From a checkpoint of a small transformer trained on Wikipedia.
Size: 8 layers, width 256, 6 heads of 64, MLP 1024 tanh GELU, vocabulary 575, 7.67M parameters.
Training: a variant of Muon for these matrices, 5573 steps.
MLP neurons of a small language model. Each row is named by its layer, matrix (up: input weights) and neuron, and shows model dimensions 176-239. Each number is 128 + 24 x the weight over its row's rms, rounded and kept within 0 to 255.
After each neuron's rows, "fires after" lists the tokens most often just before its 100 highest values on Wikipedia text that the model never trained on; "fires on" lists the tokens most often at its 100 highest values on Wikipedia text that the model never trained on.

L3.up1003 [152 148 131 171 142 169 145 152 133 130 114 141 127 112 113 148 121 100 110 123 131 120 128 140 136 141 112  84  99  84 159 132 118 102 137  74 136 147 100  95  93  91 137 143 134 158 144  88 124 100 136 118 170 104  96 147 127 146 120 111 126 125 126 107]
fires after: "il", " t", "a", "c", "ic", "O"
fires on: "w", "en", "un", "u"

L3.up427 [153 127 132 115 143  73 167 152 131  99 154 123 146 130  75 132  93  81 125 114 133  98 168 136 109 116 132 145 127  91  88 145 144 154 136 145 137 154 137 162 131 134 115 162 178 141 150 118  97 117 174 102 112  77 140 110 129 126 134 144 108 118 114 171]
fires after: "e", " J", "p", " p", "b", "it"
fires on: "ar", "ver", "un", "ol", "ov", "id"

L3.up822 [128  89 143 141 143 142 113 116 133 124 159  78 158 117  96 178 136  98 164 105 156 116 134 145 116 106 126 109 141 144 178 119 135 100 144 134 137 143 141 144 118 184 161 157 101 132  90 156 109 144 172 169 113 164 126 124 145 180 131 120 124 156 106 136]
fires after: " s", " a", " w", " A", " "
fires on: "ell", "ct", "ing", "$", "ound", "al"

L3.up307 [168 156 150 136 135 123  87 194 137 128 109 112 141 109 118 118 133 141 116  97 130 130 101 101 157 109 149 113 137 178 148 160  90 113 162 133  83 144 136 110 149 114  85 167  94 138 159 105  96  98 107 101 134 113 116 136 151 111  99  95 141 140 103 192]
fires after: " ", "ial", " -", "at", " V"
fires on: "Q", "ly", "\n", "ad", "f", "q"

L3.up553 [126 117 142 143 142 145 118 131 109 136 107 132 144 157 122 145 123 156 112 132 135 125  90 168 123 115 149 147 128 120 117 110 107 159 107  88 167 110 122 116 108  92 126 113 141 130 125  96 138  87  90 119 112 161 127 148  84 121 127 122 112 143 111 142]
fires after: " t", " T", "ro", "ec", "est"
fires on: "im", "x", "in", "ies", "y"

L3.up499 [182 100 112 124 152  89 140 176 151 117 122 130 100 118  86 129 150 122 141  84 161  94 136 131 134 139 106 117 145 157 142  97 133 130  96 143 135  98 128 151 162 188 145 126 138  94 112 140 135 125 111 146  81  95 132 105 145 132 104 132  92 132 141  85]
fires after: " re", "s", "ers", "in", "R", " un"
fires on: "p", "h", "f", "st", "d"

L3.up604 [140 147 177 129 138 149  92 144 174 123 126  92 162 121 112 116 128 124 137 135  99 140 124 178  98 156  99 151  96 104 123 101 135 146 121 151 144 115 151 135 114 136 144 143 136 102  81  97 104 154 133 151 112 149 131 113 102 144 151 157 154  88 126 175]
fires after: " ", "g", "-", "ed", "f"
fires on: "1", "an", " to", "0", "f", "ter"

L3.up339 [135 103  99 147 120 115 129 129 160 109 134 174  98 119 123 142 123 136 121 120 138 116 120 109 121 104  93 113 127 137 124 117 139 134 137 119 148 154  79 166 118  93 111  97  96 109 111  94 146 159  99 146 123 137 133 150 152 126  90 117 138 118 124  91]
fires after: ")", "at", " G", " g", "e", " is"
fires on: " is", "l", "er", " (", " was", " of"

L3.up496 [159  73 133 132  99 118 116 117 111 165 164 136 182 151 127  90 123 120 127 123 174 122 117 147 120 104 120 102 153 144 128 149 118 153 122 151 108 140 175 128  98  65 144 127  89 131 140 109 113  82 118 135 117 141 127 137 128 130 144 152 140 111 118 155]
fires after: " S", "g", "n", " to", " e"
fires on: "p", "t", "in", "an"

L3.up731 [104 142 114 107 104  95 149 109 163 123 141 140 148 117 121 124 128 144 135 132 107 134 142 123 140 152 148 170 141 111 115 125 127 128 118 107 124 121 142 150 126 150 140  85 127 162 118 124 134 121 144  96 120 119 161 149  97 169 138  95  99 146 121 155]
fires after: "ru", " b", " Ch", "if", " c", "an"
fires on: "amp", "ct", "ill", "ic", " on", "n"

L3.up375 [150 115 110 171 127 146 162  82 143 137  77 105 109 120 104 128 107 127 135 121 136 154 142 154 148 144 113  91  95 102 118 156 120  93 153 144 135 131 131 137 144 197  96 161  98  86 173 116 119 136  88  96 144 149 125 142 169 125 154 153  95 103 156 115]
fires after: " m", " s", "g", ")", " r", "an"
fires on: "ak", "ub", "re", "\n\n", ")\n", "iv"

L3.up160 [147 119 106 163 136 145 107 118 134 119 107 171 162 106 151 125 171 109 148  98  82 140 127 140 129  97 131 155 137 139 181  80 145 118 103 100 114 100 141  98 105 100 166 129  98 133 152  87 118 127 165  72 144 101 124 125 124 166 123 165 120  76  97 102]
fires after: " Y", "it", "in", " W", "re"
fires on: "ut", "ork", "am", "in", "g", "ew"

L3.up829 [102 134 103 150 113 135  54 153 146 123 119  94  86 152 135 136 106 121 162 158 146 112 130 154 113 123 154 157  99 141 176 108 148 139 159 121 166 129 118 197  98 163 103 127 105 133 140 112 113 166 117 119 140 123 181 137 137 178  67  94 101 138 145 152]
fires after: "art", "le", "ers", "ut", "ount", "ord"
fires on: "y", "s", "ity", "ge", "e"

L3.up904 [149 136 136 121 126 137 117 129 111 175 118 108  83 138 121  88 142 127 150 134 162 132 127 112  96  99 129 110 137 158  96 105 135 109 101 147  91  72 112  98 106 154 128 130  86 121 125 134 110 149 159 124  89  98 151 130  92 125 157  93 122 119 115 107]
fires after: "is", " Al", " S", "p", "ver", "ep"
fires on: "b", "or", "ch", "od", "t", "al"

L3.up587 [116 119  82 155  93 140 166 145 128 100 123 128 125 149 130 143  78 119 138 104 121 106 149 200 103 122 168  74 106 132 138 122  97 145 141 133 117 172 149 158 114 118 147 123 146 106 138 124 137  93 123 116 116  88 122 158 126 112  85 114 143 123  82 138]
fires after: "0", "20", "2", "9", "ur", "7"
fires on: "3", "s", "y", "2", "6", "4"

L3.up558 [120 102 122 107 116 118 117 168 165 113 152 106 135 107  98  84 143 117 119  93 132 129 194 156 128 117 142 125 142 132 147 122 116 148 117 145 123  88 124 128  95 117 120 167 137  98 152  89 151 128 126 146 142 115  83  90 107 103 126  76 121 130 106  84]
fires after: " ", " a", "on", " W", " con"
fires on: "ct", "or", "t", "us", "b", "en"

L3.up48 [107 158 152 114 104  97 137 154 106 128 150 128 123 122 137  94 171 156 174 163 128 143 128 110 140 105 122  81 113 148 114 180 158 102 170 118 118 157 145  94 122 137 139 131 146 109 146 147 146 145 128 118 130 124 116 136 126 155 124 104 149 144  97 112]
fires after: "o", "u", " b", "if", "ay"
fires on: "ber", "orn", "il", "et", "n", "ember"

L3.up167 [100 133 170 136 142 165 149 123  86 120 117 120  68 127 146 124 138 104 146  75  94 143  88  96 148  77 117 136 146 109 122 104 111 137 146 117 110 160 149 106 137  99 104 132  96 146 151 129 138 164 149 129 114  86 148 132 119 119 101 155 124  74 137 143]
fires after: "e", "ran", "on", "le", "qu"
fires on: "v", "g", "her", " of", "ov"

L3.up135 [130 121 177 115 160 137 122 146 113 130 154  89 133 182 122 106 114 170 124 129 116 110 120 171 137 146 121 130 138 154 120 113 135 138 113 109 143  98 141 116 111 139 130  68 162 107 125 136 150 149  97 111 108 125 153  89 166 137  89 150 145 120 154 141]
fires after: "e", "w", "s", " W", "ter", " p"
fires on: "en", "e", "m", "a", "n"

L3.up855 [129 116 150 104 135 116 123 117 151 127  96 130 111 154 151 144 135 150 114 160 169 134 105 136 104 105 115 108 110 153 140 132 137 128 147 132 117 141 125 113  87 137 144 144 137  94 156  91 138 134 120 113 135 103 181 110 103 117 130 113 125 131 104  94]
fires after: " S", "S", " w", " th"
fires on: "c", "p", "ro", "b", "or"

L3.up669 [147 112 140 153 103 163  90 155 143 119 150 170 188  71 140 152 105 121 132 128 125 120  77 153 129 116 128 126 112  97 102 134  96 102 114 137 136 180 121 161 103  92 141  88 101  99 141 133 155 146 176 151 113  99  91 145 119 119 164 129 133 160  76 168]
fires after: "a", ".", "at", "ak", " g", "is"
fires on: "un", "le", " was", "ric", "5", "es"